{"rope_fraction": 0.25, "beta1": 0.93, "train_tokens": 857600000}
MLP neurons of a small language model. Each row is named by its layer, matrix (up: input weights) and neuron, and shows model dimensions 330-393. Each number is 128 + 24 x the weight over its row's rms, rounded and kept within 0 to 255.
A block is one neuron, or neurons of one layer that tend to fire together. After each block is what it responds to, as a language model described it from the Wikipedia text at the highest values.

L9.up44 [ 99 157 135  82 122 123 122  65  97 127 132 118 129 108 141 175 129 167 101 176 124 150 136 136 165  87 111 174 139 139 117  93 111 130 131 149 146 124 163  81 112 126 128 140 152 180  89 131 142 127 136 109 135 116  98 182  90 105 112 100 107 161 108 125]
L9.up1014 [ 94 123 122  80 136 103  87 124 110  67 117 109 118 136 136 120 124 156  80 135 112 119 101 143 125  91  77 135 123 148 167 137 151 164 109 196 152 180 119 134 113 110 135 163 148 173  98 151 125 140 129 150 123 111 115 129 166 152 139 104 153 149 100 153]
L9.up1107 [112 162 143  78 131  99 139  90 161 128 148  97 153 135 111 112 157 155 160 122 156  97 135 150  68 128 105 135 126 139 134  89 101 123 105 109 117 148 150 167 118 159 129 146 104 104 118 157  65 133 142 123 140 122 104 120 121 170  98 121 145 157 148 151]
L9.up1351 [ 98 141 101 125 124 147  94 134 145 128 153 142  94 142 137 144  77  98 157 162 103 103 177 138 123 129 126  84 159 126 151 100 133 156 144 169 143 136 113 107  97 134 132 108  97 125 124 166 138 129 119 150 141 137 112 140  89 130 110 113 118 128 159 134]
Description: Interior word pieces of long, rare words split into several tokens, e.g. the gr of engraving, over of impoverished, qu of Reconquista.

L5.up128 [148  98 151 128  96 136 123 120 153 102 113 167 151 135 115 108 107 153  89 123 111 120 136 156 102  86 102 131 161 125 116 108  69 141 144 112 111  96 142  93 112 144 111  97 136 161 127 153  81 112 110 123 150  90 102 108 121  88 144 141 100 155 141 122]
L5.up164 [133 118  82 128  98 159 140 167 163 114 120 151 136 105 119 114 177 127 136 100 134 112 140 132 110 119 132  90 116 154 122 127 165 149 135 128 136 129 115 146  64 123 120 101 122 158  99  93 167  83 109 183 125 124  93  81 130  86 104 160 110 166 159 130]
L5.up291 [134 128 151 114 122 182 166 163 110  82 141 120  99 126 129 146 161 114 124 123 106 103 169 126 110  75 143  94 103 124 122 126 165 129  93 160 116 109 151 110 130 103 147  92 110  96  89 101 150  98 122 160 137 133 110 134 136 149  97 175 129  96 135 139]
L5.up356 [134 127 179 144 129 179  87 146  82 109 103 185 179 107  98 118 128 139 108 107 129 155 108 124  94 111 152 139 136 135 125 120 107  78 134 147 122 121  76 153  41 117 138 116 129 119 131 115 137  93 132 126 133 130 152 104 119 136 155 139 157 128 143 107]
L5.up374 [120 127 151 146  80  97 156 131 105 125 153 138 174 150 114 109 130 108 123  95  75 132 157  88 141 128 147 123 154 120 147 134 125 114 155 132 115 145 129 133 135 152 172  97 126 108 168  88 173 120 128  96 133 138 147 130 134 123 122 121 145 113 112 126]
L5.up608 [121 126 146 110 121 158 131  92 101 137 133 133  81 119 107  85 122 125 121 150 123 119 149 118 162 164 128  53 160 137 119 135 108 123 139 121 149 146 123 129 123 105 137 104 182 126 141 128 154 114 114 104 108 110 186 140 109 118 151 175 107 102 112 144]
L5.up723 [141 118 136 106 123 100 130 128 132  85 114  97  95 172 154 132 105 118 108 138  45 123 115  42  96 130  88 141 117 152 136 106 149 134  80 149 136 158 119 158 132 133 137  92 119 115 150 144 143 115 125 103 114 107 149 105 130  86 120 132 145 144 131 127]
L5.up871 [128 118  80 135  97 122  81 133  68 115  68 109 135 108 167 170 140 108  89 131  79 105 118 155 136 137 115 148 151 150 133 132  95 108 127 131  98 135 105 128  99 127 141 156  79 156 130 134 153 123 100 128 125 146 157  70 138  87 168 122 105 149 148 141]
L5.up882 [127 162 100 117 122 144  83 121 138 120 152 126 117 109 173 151 169 167 138  84 106 129 169 147 102 115 115 136 145 122 112 173  92 138 135  85  89 108  86 151 133 127 128 166 128 134 137 114 159 147 150 144 117 118 168 108 129 110 143 159 130  82 173 106]
L5.up1059 [103 113 163 105 115  89 136 117 113 104 179 125 203 153 135 135 104  96 122 135 139  91 173 144 111 116 106  96 170 158 115 127 130 116 113 117 155  75 159 104 103 144 143 148 146  78 174 132 184  94 112  90 118 155 172 128 106  60 148 172 102 169 128 165]
L5.up1209 [123 127  93 100 126 123 104 119 165 114 111  98 103 173  90 147 123 116 132 128 114 111 139 144 111 111 123  79 137 147  86 131 107 108 138 130 142 132 156  88 117 113 103 122 135  87 163 131 130 147 149 171 103 104 144 126 156 105 101 131 129  92 112  62]
L5.up1249 [149 112 127 139  90 142 133 159 129 121 105 100 114 129 152 146 140 119 147 137  86  80 140 136  98 102 128  89 155 136  86 121 115 117 151 135 127 168  90 130 156  91 145 126 109 168 144 107 108 126  85 138 164 110 153  62 164 143 161 135 126 141 164  96]
L5.up1302 [140 123 116 117 118 141 141 167 162  84 105 167 112 121 128 149 122 117 151 168 115  87 127 127 105  96 130 125 148 124 103 149 130  97 110 125 125 146  68 127 159 129 146 128 143 139 147 112 110 132 119 139 148 154 107 145 156 123  98 121 137 152 137 156]
L5.up1304 [143 153 106 136  93 106 109 139 114 213 162 129 127 105 171 132 155 147 110 161 143 157 108 133  98 152 139  98 132 132  84 111 171  89 140  88 131 106 125 120 121 147 138  89 155 116 152 158 131 158 139 126 137 124 134 161 106  99 115 115 109 112 171 119]
L5.up1539 [137 151 138 108 119 139 135  65 150 134 129 109 161  96 184 150 123 108 107 125 141 131 175 134 112  92 109 116 133 124 155 125 118 129 126 166 123 167  72 147 143 156 131 118 134 150 140 166 123 124 142 152  96 174 103 104 128 109 139 150 116 141  97 125]
L5.up1765 [135 129 124 102 138 128 145 148  85 120 117 107 133 134 122 125 100 125  95 164 134 136 173 103  89 106 133 103 109  65 124 107 111 169 114 149 100 142 136  82 137 110  95 115  99 154 126  84 127 132 141  97 131 124 148 136 119 122 116 130 175 105  99 106]
Description: The digit 0 (sometimes 1 or 2) as a cell value in sports statistics tables, above all football career apps/goals columns, e.g. "| 2 | 0 |".

L8.up932 [119 108 151  93 104 124 118 138 114 105 100 146 113 127 102  99 142 131 144 141 116 111 127  78 136 134 150 111 184 125 152 115 128 108 129 124 119 143 100 220 107 115 112 142 178 158 137 138 132 154 111 109 123 121 100 136 137 141 138 121 138 102 126 150]
Description: Short word pieces in the middle of longer words, split across several tokens, such as Comp|ar|ative, enthus|i|astic, sec|ur|ities, and some Chinese characters.

L8.up1604 [127 109 103 132 156 144 118 126  95  94 119 124 105 137 127 125 106 116 130 154 134 116 140 171 127 144  85 121 116 184  92  94 131 105 112 103 127 163  90 101 113 157 166  99 123  64 136 154 165 115 125 107 132 162 144 130 106 116 125 123 154 135  93 119]
Description: Fires on the digit 0 inside numbers in tables, infoboxes and data, such as UTC+02:00, 0.07%, 2012, ISBN 978-0, and lone 0 scores.

L5.up2 [144 107 137 107  80 153 127 136 166 206 147 128 104 139 129 131 143 150 139 131  58 125 150 125 174 123 140 126 109 114  97  85 103 172 125  97 131 113 138 145 150 169 150 111 139 148 163 131 130 109 118 124 143 121 139 160 131 134 120 137 146 143 114 127]
L5.up138 [137 119 103 123  97 146 147  99 133 142 135 102  92 132 147 108 129 128 131 106  92 110 103  96 123 113 136 114 140  97  91  95 136 141  67 161  82 126  84 150  73 135 193 110 139 124 170 177 123 127 121 125 145 139 160 135  90 153 124  94 103 101  99 127]
L5.up181 [120 131 142 110 131 148 138 128 150 145 116 135 152 193 112 109 111 149 105 123  86 113 102 125 136  76 113 123 128 101 116 112 127 163 181 158 139 139 158 133 136  77 166 102 123 135 178 130 114 129 136 138 154 114 111 126  98  99 114 122 108 141  91 157]
L5.up307 [156 126 100 141 131 151 154 174 146 120 116 128 161 145 132 113  80 114 137 117 102 103 114 124 106  95 130 136 163  81  95 157 143 135 134 118 137 126 117 127 129  79 156  90 131 116 123 193  98 128 105 135 141 132 137 123 127 107 105 105 140 139 139 122]
L5.up470 [155 113 116 107  94 140 132 128 127 108 171 117 161 151 120 135 118 137 124 118 108 113 191 123 182 124 135 130  97 146 126 135 159 119 149 143 124 155 149 157 124  99 136 100 120 124  97 114 118 177 127 135 133 126 114 127 112 135  96 101 118 124 142  84]
L5.up573 [111 142 145  49  93  96 146 147 126 174 110 131 104 161 166 135 108 128 125 122 124 108 125 140 154 126 127  89 109 156 140 115 138 145 126 137 117  72 121 128 132 102  96 201  84 147 145 117 107 111 136 135 108 115 143 160 144 155 102  89 133 149 138 129]
L5.up684 [131 124 123  72 112  69 118 143 128 163 167 134 130 111 143 152 116 151 145 124 115  86 122 117 142  98 170  93  96 136  97 112 149 116 197  90 150 120 157 139 115 153 112 149  98 109 141 123 104  81 177 110 129 109 130 123 151  89 115  93 130 174 139  87]
L5.up804 [183 154 176  96 117 109 175  89  97 121 129 135 144 116 123 145 118 178 133 143 111 125 172 125 130  92  90 136 142 144 101  96 110 151 170 104 147 139 121 141 146 136 122 146 108 125 109 120 115 129  87 121 119 135 122 149 112  97  97 140 153 154 103 122]
L5.up889 [174 143 114  64 115 135 108 155 160 174 167 125 127 161 100 135 132 130 160 112  97  74 157 139 147 136  99 126 132 148 102  91 109 136 166  90 131  94 165 115 112 109 150 145 173 153 145 158 140 130 150  84 147 146 110 140 141 122 132 121 120 160 174  88]
L5.up951 [124 129  87 148 137 157 149 103  60 155 129 117 101 121 117 137 126 129 169 105 135 101 141  83 125 182 178 180 108 161 150 123 145 142 159 155 122 104 132 121 144 139 149 132 102 105 122 144 136 108 132 123 134  93 113 113 107 129 142 115 104 194  94 118]
L5.up971 [ 91 135 106 114 107 117 118 126 131 101 146 123 106  93 152 174  90 152 143 138 135 108 144 151 116 145 109 107 145 165  74 134  84 166 150 141 159 161 123 116 141 107 138 143 134  96 146  94  92 146 149 132 155 140 187  84 135 113 144 116  86 119 101 100]
L5.up1076 [150 145 127 112 105 157 135 142 122 100 125 136 176 119 158 123 121 134 164 133 124 128  74 136 132 131 138 165 160 130 135 120  83 145 139  57  65 124 110 132 109  76  97 139 147 119 132 133  82 146 106 131 134 158 105 103 112 148 155 108 139 169 156 126]
L5.up1077 [108 102  92 141 116 176 141  83 122 100 161 139 150 148 117 150 147 122 134 138 153 147 109  85 127  84 156 110 131 122  82 136 162 122 145 114 121  93 118 103 146  86 157 151 107 105 145 114  75 152  99 122 114 123 151 113 109 142 107 108 166 142 145 122]
L5.up1298 [129 108 123 128 119 159 119 116 122 105 125 147 113 145 176 167 139 168 140 101 102 124 138 184 144 127 115 170  70 153  77  96 108 142 115 138 135 133 161 162  83 113 109 131 112 107 169 146  91 142 128 112  89  91 173 172 105 117 121 121 130 167  99 116]
L5.up1592 [129 126 119 137 100 142 123 133 165 154 173 170 135 141 113 115 150 146 101 157  94 116  98 147 126 158 113 132 141 135 141 120 129  83 218 124 126 111  85 175 134  93 133  84 117 130 177 121 200 129 157 140 122 136 139 131 123 126  98 134 112 120 149 148]
L5.up1666 [162 158 146 125 116 164  88 124 167 133 124 114 109 148 168 152 151 151 105  86 115  81 108 145 112  98 101 141 100 113  86 137 156 182 119 106 132 123 123 158 108 114 138 149 114 160  95 155  65 102 116 172 112 170  86 132 111 135 124 117  98 148 107 100]
Description: Second subword piece of a longer word split after a prefix-like start such as dis, rep, imp, app: disillusioned, reply, impartial, approach.

L9.up1275 [122 140 114 146  98 124 149 101  80 141 105 135 131 125 103 110 134 118 105  90 124 109 145 127  78  93 161 119 126 130 159 138 165 136 114 120 143 142 118 154 115 140 134 117 113 113 130 117  97 107 116 144 130 152 136 103 129 134 145 144 104  95 135 115]
L9.up1500 [193 103 145 112 112 152 146 105 148  97 136 105 111 148 106 127 112 169 112 118 120 110 150 114 122 124  89 140 114 111 127 140 167 147 150 136 112 142 146 122 123 135 150 144 117 142 103 128 154 139 133 111  97 190 163 107 179 130 137 109 114 142 166 118]
L9.up1604 [117 131 123 126 110 140 200 169 143 116 105 123 134 175 120 121 116 118 125 164  95 147  69 154 132 162 101 110 157 124 150 114 112 163 103 139 112 154 100 137 113 129 162 117 120 156 104 125 144  88 125 144 153  99 114 138 143 104 141 184 107 173 159 102]
L9.up1651 [154 100 105 133 103 153 129 154 131 144 210 113 141 116  80 131 140 162 160 133 107 122 104 120 122 108 118 146 115 129 164 135 127 109 178 154 171  83 167 163 120 166 118 139 108 113 130 144  93 138  84 135 115 135 125 109 161 115 164 146  83 135 153 131]
Description: Digit 0 inside wiki stats tables, such as sports score cells ("L 0–35") and player stat columns; weaker on mid-word pieces ("Dis-pl-acement") and CJK bytes.